Weights of a small transformer language model.
Size: 13 layers, width 640, 10 heads of 64, MLP 1280 SwiGLU, vocabulary 38692, 103M parameters.
Training: a variant of Muon for these matrices, 815M tokens, 6217 steps.
MLP neurons of a small language model. Each row is named by its layer, matrix (gate and up: input weights) and neuron, and shows model dimensions 224-351. Each number is 128 + 24 x the weight over its row's rms, rounded and kept within 0 to 255. Numbers have three digits each. A neuron's up and down rows have the sign that makes its largest values positive.
Before each neuron's rows, "fires on" lists the tokens most often at its 100 highest values on Wikipedia text that the model never trained on. A number after a token or word is its count.

fires on: " |" 60, " 10" 6, " Sc" 6, " best" 5, " sc" 5
L2.gate355:177160096124103095127171140141155087116091097114116157175138112164101144117139144133107151131156139099115118128117123147151105158124105138134144154100128135150060139132096107083175102103147137129100153093052138090103149125143126092132146086081143156120155117135128072107129128119119119093161152169118096172118136149143079123088153112127072132126082097177150117160105132112103118153145
L2.up355:129126155149135179114133145158130138155121157144122132101169153154102094115082110135130123099127073133155148140137105100175165126108121134099134123110142155158206115117101134150139119118116107118102152118151124072120108134127149125127130106102079154110119115108071124101095133135144138098168139102146171128141131130132094100131150114132117127106124149140140092149120135104118140156133

fires on: " of" 80, " other" 16
L5.gate102:109139163106121109118149157122129106198131122148130103128147104117176119176151136106164141137183150154122132118134124105147130133108148091107153118104118124156124139136124147154111159109125104131138130149115158124122146131132107167134168134138158132099155144079116108143125101088127090131108109109062112155124137155127167130092119100141107160093094110156096130113125127117085117115110
L5.up102:117170114118135099130103132127126139131101092141113164151116106107159121144116129142145126123143142140162095175098148111151128147103122151137125070122101095111145099145114108139114121093136143090142105168130142152106156075161097118128106102098112099133148106134118116129167122136089134159090079184102057108170146142105176071079114125144104181118117118102106163126095132117146100113095

fires on: " the" 27, " The" 23, " his" 9, " both" 6, "The" 6, "His" 4
L2.gate235:093118101111123117162134141110134162122143146170082098111141114140113123078115170117140118133121165114147152169125137141165128188153122124136108107215106147129193135113174117103122144142133124129177155186115121131130156132130143090136118163148118152144168173156088139173127110152104103148137122109128174106131131115153118117156140154155108125148145140136108096177176144171106129147137
L2.up235:083098143088115132141095152075190112096131124158119123140158147088138117130125120145121115106153135124133127150111122121183089146126130115155093073155124163154129120100145116095150135138108125144123100133118091122128142131128140078174113157101126126074154156150097218147119145118132123175106132170089157144137121122121131124129143134154125136122134107118136133145151167127168161119116

fires on: " to" 28, " for" 25, " of" 17, " by" 7, " after" 5, " especially" 4
L6.gate1276:135176139122165128133155164156110137150107094142114109119102122174124098115118122157115118162130158106119129130102116097102152136149118113115171114100102124162142132147112108140091157079126107124177111113137113144116107120178105168072119135128139148102074135105081127111107094114111128178120119124116131075110097076119139167139120101178077160084110151134111135128143145113086106132156
L6.up1276:123133176082137124163123124129129129128107143162115111085138090115137081126103157134138100145090174140093110099100159114138107113122130129138152103121120133136085083130125119122119116150129114121131132159111132127112143069194113119097135151144194118134132118151111099123083189138155124132114107129144116141124140121101143109138097106138120157102122170160162134122124100114145122101133

fires on: "|" 54, " |" 46
L8.gate774:099132120079106163073110127105133154117121133122121162092082167172133125120144120120121139138121138112140141141151126119139129130140148181146117157087142111121088079113149152119124137166143136073135133142111095110113136128116108137121139158151092125116080118104139122120108131162092145072145146127131096138119140141161120136112139127141098159114096149095131090118169136123128114119115
L8.up774:133141116097109150126114119098131114159117116108126120137131120151130134158125125121122136128081102105136129169100138092118156135133145093092131114130107170143146155130118111120131187190119131078120101136154107169117121110100096103120117107129085145100146137099131110122107099145146177101124143133145145160150153132083123162139083131130129168148170144163138110093150102175087117116168

fires on: " |" 99
L2.gate872:122127137103120142147159113109113110139126124120135204122138114164132145136120126156144145146137125125134133144080137097140141086137139160158110150120144109137076101154114106127141122130135120105139145128103103149125145144142124132153128124060137148130107098125160124132142127124149113138138146146119126120160114123134125165143149087109113182143157093123116128095143126112121140113122
L2.up872:156117126114134127146120116099159114113112128133129118157122146142154175148137115110151144122098139089152159157147102123133134148112143110111159145065134114138160108112124103144116139103097122163132144139128130072124111107123156096122141109113138147084124150119120120117086162105172127127108148133154127145151118136174132168135142120128105169139111133169144107121126086124112156126146

fires on: " was" 22, " went" 13, " is" 9, " a" 8
L7.gate796:135150122141132110111105131094101146144124144169126095115118109110095133144098135118126149128126156146139174131098130158117113119175119083152144149160123128138124117143138116115156112103152164095142091132135136130097132145136148096130132124130150136137138102145090146107136112119110104126112147131154068130150140124121144132137145155172085143140144162116129082111137161137127119135129
L7.up796:160071119196139158151114125122100117156149115094109152096091094128116082153122133096128141130161103125119097136146088117158100083151156134123124131119142108110145132105160124134154091098144173112121063134113136127126151149157159164172118154132124107124161133116097152151099119121126172148117115131104115105127129115150072127099143083129154120134134134118118110098116139141135146152120

fires on: " |" 33, " of" 30, " on" 16, " in" 11
L5.gate1232:136098118116162165102144128126128098118140122167116110135097123151095176148161127135130118132108163117098090138099144107106127166115096101130122134088148120117130136164156116171130178117136086087100117078151138143099159121129107168133126167099122094133116129079110134124134148120129128158168147141124143147128148079119108129074125155113130120142131158126124145123108126133143117113118
L5.up1232:115094162112142176113138077091099143101133157137106141141092156152151159107102130122117087123120122112070131180143110143134087108144118109115118107122123157156169121121108081147170105094115103094127122107100146141088148141109121086132100113126116132146140127155117095149166116149112126134081107145097154075111180136123169143132139146141111111146153095162138123111153135094109137120133

fires on: " that" 20, " than" 18, " as" 13, " what" 11, " like" 4
L8.gate506:149112118062081101141102093128123171087109136120106145096131135124165126145138097122166179121116120127129169119095130150107123127131134156148159105113131152169142076153164154140119132138095122154107119099154167136108081127161099098107119152146104115154086131134090175140121144106102078103100147161087098103077096134131104130145169131108113113120120154139119173089146110162133132064145
L8.up506:122127065163137153105167112163115120096106143117135123167141115110160094140122149098139135162129155150138141129135121111158153127113111125112101120123093131160134140181139098124167112146131116148133139144093129155130098154104109125150114109100155122102131107151102113131150137141152113130070118119131140118113156104140161122145141132124147153125142103131137120175148143158170122141137

fires on: " |" 43, " Mar" 8, " 3:" 5, " L" 4
L10.gate939:104110112143116171131166141137164151106108120164130152116095055155106112103178134096138101128123126152128154108118136131103122129135133128136065091131143115092123136127125113091090086131122142129120103113144124167155156125124103138142094150100126127154141132107139121122107108095150160110112146102129165147110093102135137194151132146176139178137118105084131116108099117133131143156151
L10.up939:164160146096119117117125148111109091105077127114087113080130150122136116125110117096113094161086125110113155119099140131115093159130117133115121098031148141128148128168145140146163103140123155163126148125139138158108141125122132051142157134144119153109110143113099104121100098122130123149111137172111168166131150139103093132126145143163123130152129135110131100137089105114177144118150

fires on: " was" 41, " is" 29, " season" 4, " are" 4
L8.gate975:121143138154167109143124138090099134102160115139146151144119123170147142129151102128091123177151133118106161105130132100131151116163173142164180108122134152137114151099113060119132088149116146091111122145111155162122113157180108139164107129131148112135137107160085150118101103112182150123119150138118115147137152121140118151173133111089104101084125119153147107133129116158119166177143
L8.up975:103122105112099151119148117120146136120110136146097141147139090124121108116129120139120095101139121150138140104087121149144111072127118126110137177115139130165130106096130140142142082134130174102089119159114156126167188108178161141128109128171144121130130132092119143153094108136159119179109174133116100110133088131152147136108130163167138121118170148092167108093124104082148113138117

fires on: " St" 28, " All" 12, " Ex" 7, " Av" 6, " just" 4
L2.gate36:109089141140095156147163124129109140088081113108152120146157133122138121133100136089139107117127112166179157148091118150130113120149102113136161143109136150093160085150104104135161151122125144146156105078145146112131133114127139115085165156132154147138091084127076141114165149173123157101194144135122150127120132172150123111130162117100152136121114095144143131111090111145170125121066
L2.up36:128051122113127120138128140136115141069123113128151139098101127102101190115161136085124178105142158108165130085101111147147135100143155114135132150131143137115152133152169119145165081117133136133146100099139109168106167120155082077098109130111107080130098131122168135138135097112140128123140141091137147109127169143124143138147073098180111112118199102121170167081139114118127153104094

fires on: " San" 19, " El" 13, " Il" 10, " Di" 9, " De" 9, " Astra" 5
L2.gate284:138102082187153149139116131158168121126115148130141110142157090155096138120112131152100127133118132150151090153141115138089163112146146088118120096128143063091153098161097113131154178149110090136092124151125099110085130081111113129135111115141107109119152080124134149123152106100108115138140121068162171086104175150180142113150167135121130121101128126161139150120129139119123133114138
L2.up284:140151129114161086118129130119124063187125114129139118146193104147108124127158099157159108106102153139154164077131112166125135114168151141135094130132129100139098092163105125139163099116136155157123120089135104084128143132133153087078141076135143108108141116145100123158122103132142137156133131087192124107099102163130147107161118143100126094113116118095125125168119103119134114110104

fires on: "-L" 20, " l" 11, " \"N" 10, "===S" 9, "==L" 8, "==" 6
L2.gate193:105119127110147139131114103114094097155116133099153182171135118127122110125132131127084102146097111095070138114139106110088122165115114159152107142116097147076081109152105123165197144120107100125170112141138103109151096122085177123143121116113129136115099102115135137077145106128129176138123131122137113160111112105117160164129124103142093143092136144077047135181084124160110135119141
L2.up193:117133088097111149120103133103083166095146163117165159137140125109099107082126123064134147166102111147133076110119118139098140150120151132143113095157128198107107089138125145149146168072112123131113122150147112133100089140152126116101077120129154139163133148138136153145139150099132119137147126135178136109159161085175141154134099103142119096152103146133118160143132137136108084161181

fires on: " |" 80, "an" 6, " more" 4
L5.gate894:154115115125119126116110096084103098140085121137112114122157113116131102094135144140151160151129105130124178139133111130143158156132133156102145092114127093123098149125099110098168107157091111124090129131119135177131115128117070084144109113096128136167158098102137134125117142128149151134121117109088145068173134124128120153121117145137155159167139138176163183115155132137113133131143
L5.up894:145104134105102110113112149086105155113132081153179162123127131104131119127130104139136131117108180092150105136131137131159194169144125105114089146162095137141126140138099090114135135132109145181116120120138137104092131139125122111085125133182095154115148165148127139168073077164154133152098154139125113122097165088148100119130144111135135156190075080150140139096141122118145154113115

fires on: " and" 23, " is" 12, " was" 10, "r" 5, " of" 4
L7.gate632:119148150101109050174105140101137097127114127120142101135172116123137114114103105123122135140150161082135129091113172138135131105138134106124173172158112102126103115121120115115138097174148134159130157150115135125163097169102114129105088117129119085104116144116108118136090090135145122122123124103114120146106150136167159127115111084128106115137121133157108135161128121140109104140155
L7.up632:130131117182131121117182121086173138135098165132128133131141130110187123137116149133106120132128135146145153103137145124175141111149142124101112124119160112150092133135147109159128092093110139117140116116140184128109112086141101095123157109095103117129149125135152111124103103107138135117155139182105126145071090125121130106168142109168137157126097146115117134098129098117116081167120

fires on: " for" 18, " of" 12, " first" 9, " public" 6, " For" 6, " After" 6
L8.gate140:109137130150106115112134172100117108097106118094135099144115125092150105160138159133143141130138131144118145178117131152160108152117142102109151188145145093116143133126139099111104143124130120144125121120122203126141098081138076096115107149153122134159100162109150113128108123137155103157150111174088083122129140154130148140112116152160133191085129127143148133141116140090115156153161
L8.up140:108134105101133128135117119096154166100128134130142129135147167137122174089112139134097146089105116129139123134128139123115146161148097110116193081121137131101125104147115095108144120142136130128174127139137141133108123140163101154123163128164105117126138124114131146112122116144056141112131140141095096066105120195130117135102132088156110135139128099126102141152137130139104143110103

fires on: " to" 48, " would" 13, " not" 7
L10.gate573:113139139173094166129107126121096107097115143124142103144151193117112174093136138097143147078116139108121129132107140120102096131137092143136109106102147148107073101129119157122128143132131107131119092110099101115108146168144078134178141117152146105116139120144138152120138152150148114152089113115093166082138135083117119148094097164114147120134123108143117113166151134123146121174106
L10.up573:148142138121122122125149132118155165117114099162117104133128136121131132125139122118108105082132120147137164143114123118136179158154127162134066106090148119131117121111148096123162129147120082144142141094108149144090154159126099135162148148161148104139150078139143122099112129114126172185107117131132140083132166086101134141125117110125108107137093128197058103118116203121130046150115

fires on: " would" 21, " to" 21, " can" 10, " not" 8
L10.gate107:124158128122138116116102087105103135148116152115136117150138153177151154104158122129122113120150140112138130142105131130137103194149107131125101107103137129157105143105086128106132172129121103139164145137166139116136139165117178160173179132160093123109098131100123133112131131095128152109088132125152131155173119086138142137132123150176161126162082136154116112139129137147132094155110
L10.up107:112151113100084119123110135105081094136141114123137098114117122155129132104115117102111140069136125090152156128109134135122147189108069127122120080114120114157128117140125113143080120092127133132129093117117174121148128160142132158111130183134157113114140100171121124080118122123124114124089104100134128149104143136108135193125103132145119126127093103139109136153120165098167112122158

fires on: " to" 18, " than" 14, " of" 11, " from" 9, " like" 7
L6.gate747:140152150110129169147123126106138104119143078159122186115150122120155143065124140131112145137119109166112125150101131120121179126121135119119130103165100145163063054136163128116084130121120140130100107122140135118134100112147094128105130141112100137167141122151111167159140095088135119129129132082116131138098172090105133150124121101101147157149128130133130142111133102103115132095105
L6.up747:138121124142065104137129072148111103103107148099127128154111161126155139095114151126158154119101133135120176123121132129127131145113153134139131119123119142155121082172106140136139133132108111138129099085155105162121112152135113159111153153082134117120128130143142108114104094186158151147147125137151126125115176151194158108051162149110185150118163067096134114170104124143134160093075

fires on: "|" 43, " |" 15, " –" 5, " of" 4, " which" 4
L5.gate759:136153167162115183112132144085137110154153124178102113112107160126150111142152138138137132140125153143131171107155113138125095208164099166127114152149118132146129122137132106154131171112139149097099119116179132111122146135115154133140103136097142103156104120120125095130154141127124126128140165144145132118120074124138097098118157141097128145144141101171140133134163161146148109102106
L5.up759:105144139136084119132141116131166125140137102130148151144144157122112153105138105094124135094095149139123128135163064161124131096137154146113158104123125098097102160140173110195110096179123097121134127139130150136133115137127143093156148164098123100123118123158143135150148098166099117125097088155126109095131115121125091129133121139120131145177168119140172101119125129126137160153146